python train.py --positions="rope" --rope_theta=10000.0 --qk_norm=false --attn_scale=0.0884 --tie_word_embeddings=false --parallel_block=true --init_std_up=0.0132 --optimizer="adamw" --beta1=0.9 --beta2=0.95 --lr_head=0.00707 --schedule="wsd" --batch_tokens=131072 --max_seq_len=1024
MLP neurons of a small language model. Each row is named by its layer, matrix (down: output weights) and neuron, and shows model dimensions 352-415. Each number is 128 + 24 x the weight over its row's rms, rounded and kept within 0 to 255. A neuron's up and down rows have the sign that makes its largest values positive.
A block is one neuron, or neurons of one layer that tend to fire together. Before each block is what it responds to, as a language model described it from the Wikipedia text at the highest values.

Responds to: Short word-piece tokens inside proper names, often foreign or rare ones in lists and tables, such as She-m, Che-y-enne, Bus-ch.
L3.down106 [117 117  97  96 107 124 120 137 146 138  91 139 104 158 119 138 117 130 139 117 133 131 112 175 146 109 167 114 102 109 132 139 144 113 128 102 134 147 159 145 112 118 118 140  86  99  91 139 159 148 147 115 154 122 119  91 138 142 115 137 153 100 132 125]
L3.down124 [ 82 118 113 132  90 142 114 123 124 146 112  75 188 135 134  88 117 148 105 131 137  90 128 164  88 103 172 100 138 132 159 118 142 129 131 125 120 112 111 123 157 108 119 152 140 137 118 132 149 105 135 126 112 121 104 114 129 131 148 104 115 122 137 154]

Responds to: Second word-piece after a one- or two-letter word start, mostly after c, C, sc, G, as in sc-r-utiny, C-r-iminal, c-el; sometimes before/after.
L3.down13 [151 161 128 177 146 135 127 138 128 128 102 174 146 115 111 103 135 159 110 122 130  83 150  89 112 136 142 124 150  84 134 119 139 122 141 160 147 140 150 125 147  96  70 139 119 119 133  88  68 137 103 157 143 103 140  85 112 122 189 140 134 127 130 118]
L3.down288 [112 118 134 138 169 143 110 103 147 157 167 117 148  99  72 106  84 108  95 100 104 140 168 138 104 138 125 132 139  82 109  98 105 115  82 121 140  92 104  91 137 163 142 142  99 133 128 104 126 137 109 107 127 115 102 139 159 159 143 162 177 163 164 133]

Responds to: Mostly "in"/"In" and subtitle colons inside song, album or game titles in track listings, e.g. Love in Vain, Zelda II: The.
L2.down309 [129 155 122 151 112 151 167 127 123 160 102 133  83 158 179 118 133  94 146 143 134 122  82 155 130 129 112  85 147 112 100 102  86 155 125 123 134 113 111 154 113 135 108  92 129 149 133 102 131 114 153 148 124 140 141 132 107 124 203 129 117 131 138 108]
L2.down414 [134 119 107 132 101 171  95 128 135 124 176 148 138 113 138  99 142 115 144 104 125 143 135 121 159 114 146 103 126 145 135 171 113 109 140 119 120 138 131 116 152 130 135 158 139 146 136 178 140 132  98 112 166 108 144 144 120 125 105 147 127  74  93  91]
L2.down632 [108 126 161 117 124 161 175 142 138 122 160 112 136 145 155 113 109 141 169 103 117 146 133 143 129  94 112 137 132 116  78 147 144 129 136 124  93 127 120 110 114 142 162 137 114 113 178 144 128 160 142 102 130 117 172 108 120 137 180 156 110 130 104 139]
L2.down878 [120 135 167 117  81 174 126 134 155 190 139 146 100 151  99 126 122 141 115 120 130 150 153 137 169 144 109 158 174 136 116 111 106 101 114 135 149 133 170 124 121  78 101 133 142 126 173 159 154 162 102  95 160 113 144 154 126 184 182 148  96 157 119 104]
L2.down889 [163 115 118 109 112 162  89 115 142 126 120 123 146 143 168 148 120  79 143 136 133 115 116 104 122 119 126 106  92 108 146 118 124 148 170 120 143 148 165  89 125 107 147 155 103 128 135 110 150 145 132 131 116 142 108 108 109 134 123  86 113 101 151 140]
L2.down892 [ 92 146 126 155  91 155 126 176 173 138 136 165 112 143 123 109 146 136 114 116 121 172 101 142 129 162 110 113  95 105 109 156 119 156 120 140 112 125 108 142 117 126  73 127 152  86 142 156 174 137 131  96 153 143 104 135 144 130 115 134 154 132 130 115]
L2.down1360 [146 134  70 142 120 141 154 158 127 120 129 140 151 151 119 112 138 159 129 135 170 153 125 119 171 118 136 115 160 131 111 169 142 142 142 130 113 105  84 130  95 123 134 134 108  84 122 158 139 133 140 132 182 174 141 111 135 139  94 110 135 105 124 155]
L2.down1843 [ 99 162 114  78 168 136 180  95 159 143 166 134  70 169 115 143 142 147 129  83 112 124 116  98  93 141 141 149 139 122 149 131  95  65  92 126 136  96  97 101 124 182 167 137  75 125 148 123 145 177 156  94 116 145 177 118 142 111 110 189 107 149 130 114]

Responds to: Hyphen or en dash joining two parts of a compound word, name, or code, e.g. High-Level, Metro-Goldwyn, WLRA-FM, 1995–96.
L3.down685 [143 127 140 136 119 142 145 131 119 129 148 145  98 140 115 131 177  61 149 141 130 191 112 134 164 105 147 129 124 122  86 105 118 128 137 160 109 128 110 152 101 146  94 163 108 111 130 108 152 145 172 169 114 154 161 112 130 145 138 123 137 110 130  84]
L3.down1136 [131 178 114 107 139 120 125 103  93 122 155 115 144 119 103 187 155 156 173  91 111 140 119 156 155 135 167 109 139 114 124  65  95 145 120 138 115 136 133 125 115 140  95 199 124 162 134  68 101 137 133 129 121 124 125 137 147 129 118 118 128 161 130  99]

Responds to: Second word pieces that complete a word begun by a short consonant-onset fragment, as in sl-ate, bl-ame, t-iger, st-all-ion, often mid-sentence.
L3.down192 [108 126 121 113 114 148 156 127 146 106 149  84 102 129 133  71 156 140 114 130  93 129 128 113 130 120 149 102 162 109 147 144 101 110 128 120 148  90 113 123 127  94 119 148 105 132 110 144 127 138 173 182 113  96 152 130 115 109 132  99 108 132 110 100]
L3.down1707 [145  94 123  62 119 169 122 128 146 136 115 136 128 125 157 101 170  88 102 142 124 150 116 153 138 136 171 115 140 104 127 165 105 172 126 114 126 143 173 143  88 155 142 153 162 155 138 123 169 125 152 136 127  84 109 111 113 125 131 144 153 177  94 126]

Responds to: Final subword pieces that finish a word split after an odd short start, mostly verbs and common nouns, e.g. kn-ocks, outr-aged, cab-ins, also names.
L2.down10 [118 120 120 122 129 116  80 115 141 139 103  85 109  98  74 151  98 126  75 108 116 116 179  91  85 134 105 117 147 148  97 124 140 117 162 128 161 117 124  85 140 140 129 167 151 112 110 134 110 127 123 145 100 137 137 144 127 111 159 124  95 123 184 163]
L2.down691 [126 101 117 116 118 159 111 121 152 165 132 115 159 106 100 114 117 141 144 106 148 149 149 154 105 115 188  86 153 128  96 160  65 126 119 153 121 126 140  94 110 164 116 135  60 148 118 140 117 181 129 121 162 111 101 160 134 102 117 107 110 132 116 143]
L2.down1030 [122 102 104 130 143  85  81 146 127 168 136 153 124  96 135 151 134 132 131 117 145 152 134 103 119 151 154 103 158 147  99 171 120 124 121 144 120  99 100 154 108 132 104 153 106 111 129 152  80 131 112 120 138 145 166 118 137 142 112 124 140 141 135 145]
L2.down1147 [109 144  98 125 125 146 141 146 149 130 127 129 127  97 173 158 137 156 118  83  99 133 157 126 134 118 141 164 150 168 151 181 104 169 155 155  94 174 118 150  86 115 128 112 170 144 141 146 152 105 109 140 106 108 128 111 145 130  91 108 145 155 124  96]
L2.down1225 [155 134 152 184 122 114 104 145 115 132 115 136 133 112 158 105 137 100 141  94 104 144  87 108 148 123 131 122 149 139 139 148 150 157 132 137 136 102 149 110 133 118 115 159 128 140 107 140 159 122 139  79 142 101 121 123  96 124 140 112 100 116 110  83]
L2.down1328 [ 95 135  83 130 144 167  88 143 102 125 122 127 127  81 124 116 183 128 138 100 129 146 109 137 144 133 161 137 167 153 148 159 143 102 134 137 118 146 162 163 108 128  77  97 151  98  72  96 124 134 102 128 106 159 135 145  96 139 118  75 159 170 136 105]
L2.down1363 [108 174 161 156 147 146  91 122 134 128 166 105  83  98 127 106 124 158 126 151  94 143 146  68  83  54 160 115 110 117 110 130 140 145 151 109 135 142 160 145 151  80 143  84 157 128 113 134 115 112 104 134 121 141 149 122 128 174 162 131 127 132 131  92]
L2.down1588 [135 129 151  88 137 106  96  99 160  83  93 126 146 169 133 152 141 133 114 152 159 120 112 156 103 137 121  97 153 150 148 148 133 120 115 101 127 138 107 129 114 149 119  91 139 105 106 169 102 140 150 118 116  91 133 148  88 111 112 127 110 187 157  99]

Responds to: Second word piece right after a separate capital-letter token in proper names, often at line or paragraph start, e.g. R-at-zer, C-as-ino, K-ens-ington.
L2.down143 [ 83 114 128 142 164 115 127 117 111  94 103  94 177  79 105 118  66 181 156 147 140 139 146 146  69 105 171 115 125 143  97  95 139 114 143  96 115 116 127 132 104 124 115 100  98  99 116 126  95 124 128 132 135 121 102 164 142 131 134 153  95 134 119 117]
L2.down364 [112 131  78 136 125 134 139 143 141 110 147  47 133  91 104 115  99 102  91 122  71 146 170  82 117 111 114 125  94  99 117 116 133 135 160 174 156 164 158 123 146 139 147 106 133 136 115 170 125 149 115 123 162 141 110 114 142 138  94 143 141 144 138 200]
L2.down630 [144 171 166 152  58  96 110 136 133 140 157 141 164 156 144 136  90 153 108 150  88 118 155 102 173 142 145  78 130 118 157  90 149 168 164 130  88 137 154 151 139  89 131  90 148 159 112 134 106 110 143 175 136 124 130 112 156 131 135 143 152 121 148 118]
L2.down1075 [134 150 124 114 149 119  72 101 118 120 174 128  80 103  92 138 118 133 130 136 140 120 117 110 144 150  88 158 208 121 172 124 108 118 186  93 113  98 163 114 121  81 159 145 115 158 114 118 154 131 111 102  74 137 127  75 116 137 162 128 125 126 132 112]
L2.down1215 [ 74 138 114 156 121 123  91 154 143  93 157 112 113 137  72 128 140 131 134 110 118 152 154 122 156 109 143  91 140 141 125 119 142 142 144 104 100 152 120 145  80 168 128 150 142 112 155 145 138 133 139  85 144 151 131 111 141 162  56 174 119 144 147 134]
L2.down1281 [126 144 110 120  95 120 135 100 122 119 165 119 108 162 125  82 116 106 153  88 129 139 102 137 158 156 125 127 136 155 110 136 138 106 131 146 143 102 113 134 134 116 110 138 134 123 103 158 155 104 187  84  94  76  73 103 131 115  98 113 116 174 125 138]
L2.down1538 [137 134  91 134 170 121 128  95 123  86 137 121 113 105 145  75 118 102 128 110 138 100 160 161 140 153 147  92 164 109 128  86  81 143 141 110 144 115 131 119 124 114 104 172 136 119 118 145 138 126 149 135 117 109  89 139 142 141 120  93 138 153 143 144]
L2.down1582 [107 112  74 133 112  99 119 151 126 119 141  83 136 104 116  97  96 137 124 118 122 146 151 131 162 158 115 139 164 165 139 105 135  90 109 145 122 131 147 116 123 121 134 116 154 118 138 148 123 122 131 138 150 139 126 105 129 141 142 130 124 128 160 125]

Responds to: Word-final plural suffix pieces completing a noun split into several tokens, such as gro-ves, be-aches, dess-erts, inl-ays, often before a comma or period; sometimes other word-final pieces like Ceb-u.
L4.down732 [129 165 109  89 118 134 143 125 114 117 157 154 133 141 121  83 159 107 173 144 168 131 101 139 111 179 137 132  89 112 156  91 134 119 124 113 145 114 124  92 133 164 139 121 140 103  96 134  99 105 132  97  89 156  96 139 140 147 133 122 143 125 108 123]
L4.down1266 [126 152 110 140  71 150 112 122 117 137 141 139  93 100 152 156 144 128 141 124  90 113 111 151 184 181 127 127 130 137 126 127 179 151 144 158  85 130 135 105 132 128 127 125 161 156  89 162 170 131 145 153 142 137 117 128 123 132  96 111 127 138 108 141]
L4.down1354 [115 133 118 135 140 162 134  77  84 123 131 115  87 139 112 120 138  99 115 135 151 130 114 135 142 155 146 142 129 130 143  95 145 137 137 101 164 110 145  96 145 106 144 123 165 159 163 135 166 112 125 135 131 131 117 149 123 141 174 146 162 111 145 140]
L4.down1376 [ 93 166  85 105 126 154 126 136 127 126 138 101  80 111 139 148 161 142 100 128  91 127  87 133 148 161 111 150 143 140 118 123 101 150 148  75 118 129 125 131 130 102 144 124 157 156 132 134 140 147 150 134 167  73 111 127 115 159 153 113 180 156  83 137]

Responds to: Short word pieces right after an initial capital-letter chunk, mostly inside split proper names such as Kl-u-ivert, Cro-s-by, Bl-as-io, and sometimes ordinary words like ref-us-al or c-ris-es.
L2.down127 [161 158 128  81 159 143 137 102 135 108  73 121 163 120 166  76 153 138 117 126 123 117 116 116  81 130 132  96 122 141 117 135 117 155 129 142 145  84 100  99 126 163 100 107 105 136 121 107 116 121  93 125  97 141 113 154 102 124 127 115 156 121 166 121]
L2.down157 [160 150 114 142 101 122 141 107 162 125 128 112 128 144 113 113 122  80 102 142 135 151 168 139 130  96 122 140 101 105  95 151 144 127 129 141 129 123 151 103  96 151 143 160  80  93 114 146 178 122 122 102 191 123 132 148 104 133 110  96 138 117 120 138]
L2.down326 [ 85 116 109 138 118 141 116 148 135 136 111 149 172 133 120 141 112 111  90 161 105 127 148 124 129 133 101 167 111 113 133 134 130 109 114 144  92 143 111 126 136 121 126 137 144 126 111 113 137 110 133 118 183 165 114 168 137 116 110 129 162 138 137 130]
L2.down451 [140  98 123 115 165 135 127 146 144  82  90 105 120 120 114 131 112  99 111  99 125 117 139  85 121 187 113 117 164 107 118 125 109 117 154 128 171 113 110 121 122 163 157 160  96 176 127 102 137 115 123 160 131 113 120 123 165  99 171 155  94 112 153 110]
L2.down821 [119 135 138 157  92 109 132 130 148 147 108 157 120 110 120 169 134 129 126 127 143 186 139 139 104 117 103 129 117 151 118 130 114 142  74 101 148 137 151 141 115 106 112 141 117 127 134 146 146 117 144 112 106 163 120 136 122 109 123 141 120 125 144 121]
L2.down826 [156 125 147 135 113 130 135 160 145 129 126 134 113 137 116 125 169 113 117 122 120 135 147 144 119 157 123 118 143 105 140 123 118 137 131 110 121 112  82  96 126 134 104 152 176 117 156 100  94 130 156 155 134 105 100 166 111 106 128 144 154 190 120 157]
L2.down1071 [180 133 115 126 167 105 152 120  89 127 122 148 126 131 105 110 110 146  96 130 120  76 129 141 139 102 151 121 100 136 152 161 183 117 103 101 147 150 162  91 164 112 123 126 150 115 122 100 105 149 103 102  93 143 106 151 132 156 160 123 140 140 119 146]
L2.down1505 [134 116 122 124 151  93 143  93 126 122 167 141 114 109 125 115 106 159 115  99 123 133 162 117  90  97 105  59 149 122 136 122 153 153 124 147 152  62 109 120 117 147 120 102 127 113 125 160 136  75 141 140 131 117 103 176 139 136 117 124 165 133 108 126]

Responds to: Word-piece tokens right after an opening fragment like h, sh, w, k, mostly in foreign names and transliterations, e.g. sh-ame, H-are, Hlö-ð.
L2.down723 [129 123 108 153 118 158 106 145 129 176 135 132 152 145 117 135  77 127  85  75 148 116 127 165 127 116 155 144 133 141 138 122 182 130 123 105 114 104 151 106 119 167 165 120 130 123 150 144 137 115 140  86  95 151 128 161 147  89 146 140 135 131 152 136]
L2.down927 [182 178 129 109 105 138 131  83 152 117 134 143  95 140 139  96 122 142 116  76 131 108 118 117 124 149 159  96  96 127 117 149 160 153 137 139 180 107 132 145 125 158  88 145  72 123 102 112 148  89 124 140 116 131 108  69 120  75 120 123 140 126 103 144]
L2.down973 [151  89 149 157 163 154 135 149 132 113 133 108 117  97  72  90 119 139 132 158 124 142 141 124  97 112 149 151 117 163  97 141 134 144 131 148 143 102 111 105 120 111 138 128 119 125 139 153 156 144 157 147 142 110 130 107 159 153 114  87 135 135 121 114]
L2.down1262 [122  87 122 179 133 121 114 135  93  90 147 143 142 108 132 110 129 163 132  90 174 119 157  99 127 128 156 120 152 155 130 105 106 132 118 161 111 135 128 128 112 139 141  98 141 110 132 138 166 112 176 134 133 121  96 199 124 117 107 121 143 138  86 161]
L2.down1268 [133 145 159 114  98 156 130 117 119 156 119  68 105 112 130 138 109  97 162 142 121 125 126 147  74 139 125 129  63 125 145 118 127  93 129 155 127  88 154 119 127 120 108 118  92 132 111 124 137 114 180 113 131 164 145 125 103 138 130 169 131 150 173 110]
L2.down1338 [111 123 164  97 139  93 132 108 136 151 143  87 101 184 120 129 119 100 138 106 110 104 117 147 140 127 129  78  89 147 164 162 138 140 114 122 157 131  94 126  97 121 136  88 118 141 164  99 193 117 110 137 104 135 125 111 138 147 125 104  52 125 118 147]
L2.down1395 [121  86 148 131 134  95 108 102 140  97 143 146  89 160 133 148 128 141 137 144 122 127 150 123  96 105 113  82 143 120 117 154 101 133 150 102 138 152 103  88 150 118 105 131 101 157 162 118  97 121 129 153 153 173  77 133 147 151  73 132 111 115 133 138]
L2.down1457 [176 121 121 110 160  99 100 146 106 127 156 107 143 126 149 144 178 110 140 145 165 163 147 113 105  85 152 108 146 132 138 140 100 142 163 118 138 122 123 159 159 122 118 135 132 135  99 160 145 153 157 108 142 117 111 122 153  59 143  93 151  95 122 138]

Responds to: Second word piece right after a word's split-off single initial letter, such as O‑ft(en), M‑aus(olus), n‑ée, M‑ic(ro), O‑'Connell.
L4.down710 [116 112 127 151 162 145  92 125 120 136 130  84 157 136 126 183  93 154 107 113  92 109  92 119 106 131 124 121 105 132 129  78 122 157 126 131 112 115 121 130 145 150  93 107 122 146 131 137 110 122  98 128 118 132 132 141 112 157 130 127 117  86 152 175]
L4.down1421 [155 100 136 166 125 136  98 171 139 140 127 161 143 147 110 173 135 127  87 100 154 180 150  99 116  89 102 118 122 135 110  96 125  81 109 108  99 129 170  83 149 135 111 116 138 130 140 117  79 173 147 128 184 169 106 142  74 119 127 130 132 164 154 122]
L4.down1425 [172 161 162 181 108 154 131 177 101  95 129 139 181  77 117 156 142 113 119  97 128  92 141 108 128 156 116 113 126 112 111 107 120 131 138 136 160 138 134 131 145 117 115 115 118 113 127 122  91 127 107  76 156 116 153 121 147 117  98 160 168 124 144 148]
L4.down1482 [141  83 155 153 137 124 131 179 142  78 144 145 127 130  64 152 143  83 117 177 122 141 147 150 116 128  98 116 140 106 160 176  95 141 145 127 167 141 132 107 132 123 182 108 128 138 106  88 144 135 150  94 139 136 135 148 158  85 128 127 129 108 126 109]

Responds to: Prepositions or subordinators opening a new clause or phrase right after a comma, period or connective, e.g. Then, in October; so in the case; because of.
L4.down390 [126 117 136  96 112 112 140 144 114 155 109 122 147 117 133 126 128 117 178  85 110 161 143 119  92 115  81 134 126 146 118 117 145 124 153 120 155  69  60 130 133 102 109  94 143 136 133 129 155 125 124 150 128 180  66 103 116 142 121 145 145 117 109  72]
L4.down1135 [145 120 116 112 103 151 163 143  92  92  98  79 102 137 115 145 161 179 127 112 102 129 173 130 138 148 180 152 136 148 144 122 101 118 120  93 141 126 172 144 116 143 150 124 148 128  75 158 183 132 115 135 135 106 129 103 137 137 119  85 144 126 103 114]
L4.down1668 [152 112 127 126 116 105 135 130 133 126  98 112 148  80 164 123 143 128 163 117 134 136  97 109 135 130 158  97 103 181 110 110 115 108 160 134 180 134 137 130  68 129  83  93 136  68 103 146 178 125 115  90 124  81 145 145 147 158 112  97 114 131  96 113]
L4.down1772 [140 101 149 119  82  99 159 130 122 127 114 115 156 103 173 148 115 108 164 117 166 118 142  93 139 120 136 117  91 142 122 125 108 110 143 134 174 116  80  95 141 103 155 113 134 104 125 143 153 117 116 149 112 166 111 160 104 146 103 164 152 155 116 116]

Responds to: Mainly the "s" closing a decade after a year such as 1920, 1980, 1990 ("During the 1970s"); weaker on mid-word pieces like almhouses, apophyses.
L3.down543 [112 129 123 103 109 109  99 136 119 132 124 108 125 156 171 136 137  89 140 149  86 141  84 163 136 160  86 129  88 149 106 118 167  79 147 121  99  92 150  80 136 131 126 124 106 159 109  89 147 144  85  88  78 139 128 137 161 123 154  94 108 153  96  96]
L3.down1279 [110 102 147 129 145 163 153 147 175 132 104 147  96 134  67 129 136 117  95 153 154 111 129 141 138 119 105 163 102 120 154 101 155 127 138 153 120 130 159  93 162 120 109 163 170  98 147 166 134 135 139  85 101 112 156 114 129 145 100 131  82 103 154 190]

Responds to: Prepositions, mostly "in", also at, of, during, under, starting phrases of time, place or manner (in 1956, in terms of, at least), plus title-initial In.
L3.down752 [137 112 101 131 140 101 145 127 105 102 108 112 121 107 144 122 116 102 141 108 160 152 117 177 115 121  95 106 159 161 136 141 141 138 183 111 136 122 133 109 149 149 101 114 150 111 160 152 158 151 115 102 173 122 100 148 149 111 144 106  98 134 138 102]
L3.down1461 [ 82 122  94 128 144 143 130 149  95 139 153 145 120 169 143 140 160 135 115 131 124 129 107 119 152 136 145 116 130 140 147 144 149 148 140 109 119 124 120 109 162 144 144 118 114 103 134 136 166 130 156 132 127 124 120 120  72  89 135 123 162 115  98 116]

Responds to: Hyphens joining two words into a compound, such as working-class, decision-making, free-standing, also in hyphenated surnames and place names.
L2.down182 [133 167 103 122 149 115 156  96  88 167 154 186 138 145 125 142 128 109 147 144 148 146 145 145 116  89 131 136 110 113 108 159 107 137 123 138  98 134 133 155 150 149 136 118  81 128 172 121 177 119 132 126 206 163 112 128 120 136 152 139 135 109 121 149]
L2.down521 [141 160  95 123 114 125 150 110  94 120 126 138 112 106 152 163 151 128 150 121 130 168 129 123 129 163 150 143  96 126 133  98 128 139 102 149 112 122 137 103 129 134 141 150 111 118 136 143 176 164 158 128 124 112 101 113 112 155 118 170 132 109 124 108]
L2.down782 [ 83 129 135 165 139  97 132 135 103 127 137  91  89 109 116 107  86 120 157 157 130 127 149 169 121  99 141 174 104 139 157  99 106  95 153 120 151 119 125 132 153 111 103 160 109 134 150 159 146 118 129 137 145 148 147 153 160  97 110 142 137 126 115 106]
L2.down851 [114 154 130 118 118  95 117 119 109 155 189 147 137 105  93 151 161 178 135 162 107 115 175 152 125 136 132 142 133 119 135 121 116 144 124 116 118 129 156 126 150 151 112 148 126 127 133 161 130 122 107 154 145 104 170 124 153 152 109 136 153 145 129 126]
L2.down1031 [127 150 109 122 121 138 149  91 170 126 172 142 145 120 113 141 158 140 103 183 153 141 110 131 190 112  89 139 124 167  98  87 143 109 131 125 129 130 121 117 108 161 128 132 105  99 123 110  91 144 143 151 172 133 116  98  91 174 151 167 167 102 126 136]
L2.down1559 [177 119 124 111  98  84 111 122 109 125 149 110 122  98 155 121 131 111 130 165 155 150 109 151 183 157 127  97 147 101 134 153 116 102 128 111 111 137 167 160 129 136 106 103 118 127 147 118 144  94 114 135 137  92 126 106 157  97 147 174 148 149 118  86]
L2.down1844 [184 137  88 134 107 139 129  82 138 118 151 146 108 157 157 104 173 111 152 134 139 149 144 120 160 114 139 115 102 135 110 159 100 123 104 181 149 108 138 139 123 143 126 131 130 157 116 120 154 123 134 128 130 103 111 148  41 112 142 104 137 144 136 146]
L2.down1997 [175 128 183 143 122 142 161 148 143 145 157 142 126 144 161 131 155  96 103 162 119 166 142 127 148  98 152 135 118 114 106 171 120 105 108 137 108 142 127 149 135 117  91 129 122 147 108 118 149 110 100 114 138 114 122 123 162 122  96 159 163 110 147 115]

Responds to: The second word piece of a word split after a short opening fragment, mostly B or b, as in B-erm-uda, B-ug-anda, b-ron-chial.
L4.down77 [109 121 140 149 152 122 144 139 137  98 160 119 126 144 137 186 134 113 105 137 115 116 117  96 132  81 129 167 100 146 154 147 110 190 159 155 158 123 123 143 153 107 141 110  99 109 105 112 143 103 113 148  98 153 114 146 155  90 139 135  84 102 144 125]
L4.down437 [146  70 157 123 103 147 132 103 176 150 142 132 129 118 112  85 116 118 129  86 145 131 149  91 140  78 189 101 108 171 163 152 151 113 153 152 100  84 123 126 145 173 107 131 188 116  70 160 109 118 115 121 151 142 134 158  91 122 164 165 146 113 112 124]
L4.down840 [115 152 151 174 105  99 154 102 147 125 133 139 129 109 117  93 121 143 107 184 105 140 134  85  98 122 181 165 158 109 165 110  76 139 169 149 114 127 112 115 169 133  93 150 133 126 129 136 120 124 170 168 109 119 144 120 142 142 119 137 102 184 145 106]
L4.down1517 [117 108 113 119 158 143 136 112 146 107 105 101  92 178 141 147  97 148 101 157  83 124 140 139 141  94 155 166 165 123 155 128 130 157  99 136 121 141 134 151 138  82 153 140 124 137 146 135 135 123 157 131 135 129 120 121 134 145 117 132 106 194  84 133]

Responds to: The "s" closing decade expressions like 1950s or late 1890s, plus century and year pieces ("th", "94"), with weak hits on plural endings.
L2.down110 [112 149 111 135 130 100 111 135 158 157 117 174 135 129  76 139 137 125 111  99 130 119 143 101 146  94 133 101 109 103 118 128 120  95 128 118 103 120 123 164 131 137 149 129 118 136 159 157 116  84 166 104 106 120 153 140 120 124 127 151 129 108 156 131]
L2.down671 [ 80  97 127 121 113 147 144 138 129 151 138 109 126 128 118 113 162 125 119 116 107 138 131  82 114  61 137 151 119  90 102 129 143 102 139  91 135 142 119 119 144 133 167  86 121 104 150 109 109 130 161  96 127  78 154 128 169 125 139 139 138  89 136 136]
L2.down735 [144 132 161 128 106 124  95 113 129 113  94 131 103 132 126 132 166  69 101 128 170 149 136 150 100  92 115 118 138 129 138 159 140 119 112 128 115 147 174 160 118 139  83 127 127 126 159 119 111 116 124 169  95 129 114 128 101 121 122  86 131  79 137 133]
L2.down1025 [164 133 134 132 162 126 134  98 134 156 149 111  95 110 134 129 131 123 155 122 122 149 136 141 112 110 118 117 167 137 122 155 129 120 132 148 133 116 146 148 154  93 110 156  91 131 101 175 138 120 102 122 124 168 120 144 113 126 112 133 113 127 108 123]
L2.down1114 [156 113 173 102 114 137 129 120 113  63 119 112 127 122 132 145 123 137  96 151 126 129 135 132 130 124 108 111  93 142 150 105 152 128 161 154 165 122 108 137 108 115 115 131 167 144 113 120 135 106 165 164 141 161 119 142 120 116 142 156 111 114 121 109]
L2.down1387 [116 100 150 133 117 162 119 148  82 103 103 146 132 143 125 107 155 168 112 156  94 135 146 116 117 138 107 106 159 140 126 148 119  96 201 115 136 138 151 177 162  85 130 129 129 122 121 139 146 164 122 142 111 113 153 141 179 117 140 148 153 126 119 128]
L2.down1510 [ 94 145 136 112  89 154 125  95 157 149 126 117 142 151 155 108 117 128  98 148 103 133 113 136 148 112 105 120  82 139 136  95 121 143 124 135 128 123 103  82 167 156 114 103 170 157  92 175 140 133 144 154 114 105 105 143 122 147 122 106 150 119 140 115]
L2.down1685 [188 118 126 145 147 135 127 128 188 149 145 131 147 103 152 129  98  89 167 128 120 161 117 142 119 152 141 148 141  73 112 137 119 135 149 140 103  91  75  92 145 115 180 127 138 161 120  94 111 130 168 105  95 112 112 111 128 108 138 148 146 159  90 100]

Responds to: Hyphens joining two parts of a compound, mostly double-barrelled surnames and place names (Muñoz-Palma, Bjelovar-Križevci); also mid-word pieces in names (McKin-st-ry).
L4.down113 [131  93  93 124 159 119 157 116  93 152 119  88 130 138 141  94  94 117 135 135 114  92 134 117 120 121 172 115 117 130 110 145 102 141  72 164 116 144  88 102 141 153 155 122 123  99  91  95 124 113 153 147 152 106 157 132 138 105 113 132 177 111 129 120]
L4.down1081 [163 158  91 120  94 136 137  80 106 155 139 153 109 145 120 152 153 114 132 140 131 140 138 143 175  95 145 113 132 108 138 145 130 126 164  82 138 132 152 143  89 112 112 147 103 133 153 151 182 127 124 146 126 156 131 129  98 134 153 118 157 160 138  94]
L4.down1110 [151 143 137 131 146 107 107 129 118 122 142 174 146  98 129 124 121 146 133 147 163 149 121 183 153 132 207 124 102 107  83 133  71 121  79 155 149 120 153 173 146 139 101 101 155 120 152 122 186 147 118 172 120 182 125 113  65 143 103  75 144 100 169 102]
L4.down1309 [168 111  68 111 135 101 114 117 107  73 124 149 103  98 128 101 140 161 172 145 130 133 118 146 148 141 135 123 167 138 156 174 121 124 134  76 175 146 137 128 128 178 107 104 119 109 136 121 113 143 100 150 127 118 123 130 118 136 120 129 116 118  90 141]

Responds to: Final digit piece or suffix closing a multi-token number, year or decade, often in tables or date ranges, such as 19|1, 18|01, 1960|s, 19th century.
L4.down481 [138 137  96 153 111  91 120 192 136 125 119 135  93 122 112 106 137 123  82 137 114 140 114 108 145 143 154 120 127 135 126 118  92 111 111 107 159 117 143 178 147 106 115 145 154 132 120 145 159  98 179 153  79 109 125 176 130 135  83 152 155 112 137  86]
L4.down1937 [135 183  94 142 145 125 141 127 153 127 128 155 137 176 116 168 120 141 128 115 139 153 120 120 126 106 124 156 131 120 120 113 146 107 163 165 118 121 117 158 115 162 103 150 150 119 144 111 144 133 132 141 114 127  64 113  84 173 129 109 134  98 109  97]
L4.down1995 [129 142 114 152 150 158 133 127 128  96 104 114  99 115 108 124 166 103 141 147 127 136 130 132 146 131  91 103 108  89 145 117 137 151 170  87 173  94 121 125 150  72 128 167 119 113 108 126 137 112 167 139 152 122 148 129 134 160 134 131 118 123  92 137]
L4.down2025 [137 161 101 175 129 109 113 146 135 156 120 148 153 121 114 121 115 101 128 161 105 126  86 100 126 125 177 127 109 128 120 128 105 169  99 169  99 107 121 154 167  90 137 147 147 165 143 163 144 105 141 207 128 119 107 156 129 139 103 105 108 122 105 115]

Responds to: Short word-piece fragments right after an opening H, Sh, Y or similar piece, mostly in foreign personal or place names (Ham-m, Sh-ido, Ham-ad-an).
L4.down1196 [105 119  90 120 117 156 147 143 169 167 136 115 154 132 147 126 130  75 174 119 139 140 168 116 139 113 118 120 136  91 148 115 135  75 153 152 101  81 102 142 121 136 135 156 100  92 136 142 158 114 132 134 132 140 116 121 136 130 140 129 153  89 132 147]
L4.down1702 [155 170  74 156 145 136 142 122 107 157 170 124 146 126  78 174 129 137 124 152  99  90 108 176 134 134 137  91 105 115 115 105 105  97 141 132 119  96 154 134 138  95 141 157 115 119 135 165 151 151 125 109 116  82 110 118 124 136  97 188 117 141 113 109]
L4.down1808 [122 106  75 124 151 118 138 117 121 172  94 109  87 123 140 168 157 186 125 172 115 122 156 144  99 147 121 173  87 126  74 128 111 161 108  99 140 156  84  77 151 121 118 138  83 111 128 118 162 142 120 119 132 113 102 143 164 117 156 152 119 150 104 155]
L4.down1894 [169 126  77 146 148  95 114 159 151 131 153 136  97 125 138 151 135  80  91 125 158  85 135 132 150  66  91 146 108 141 113 158 100 147 155 126 129 107 139 111 173 129 108 163  85 118 117 143 137  91 105 114 124 141 103 108 128 118 116 139 127  92 109 148]

Responds to: Word-piece tokens right after a capital first letter inside rare names, often in lists or tables: K-ot-oden, M-h-atre, K-am-akshi, plus .com and units.
L3.down783 [131 101 124 121 139 119 121 112 127 125 111 154 144 138 144 107 126 171 154 184 123 146 156 140 147  72 170 121 108 104 116 112 113 142 161 140 112 113 149 116 137 139 124 149 181 125 115 120 113 121 129 161 146 177 110 161 161 167 161 168 166 138 126 120]
L3.down826 [163 108  99 109 115 126 120 169 120 135 127  86 145 138 110 114 155  84 115 101 119 135 102  78 137 119  93 140  79 115  92 131 113 116 100 179 159 121 122 109 157 144 157 146 102 106 130 129 169 142 140  89 174 130 162 159 136 126  76 149 122 111 133 108]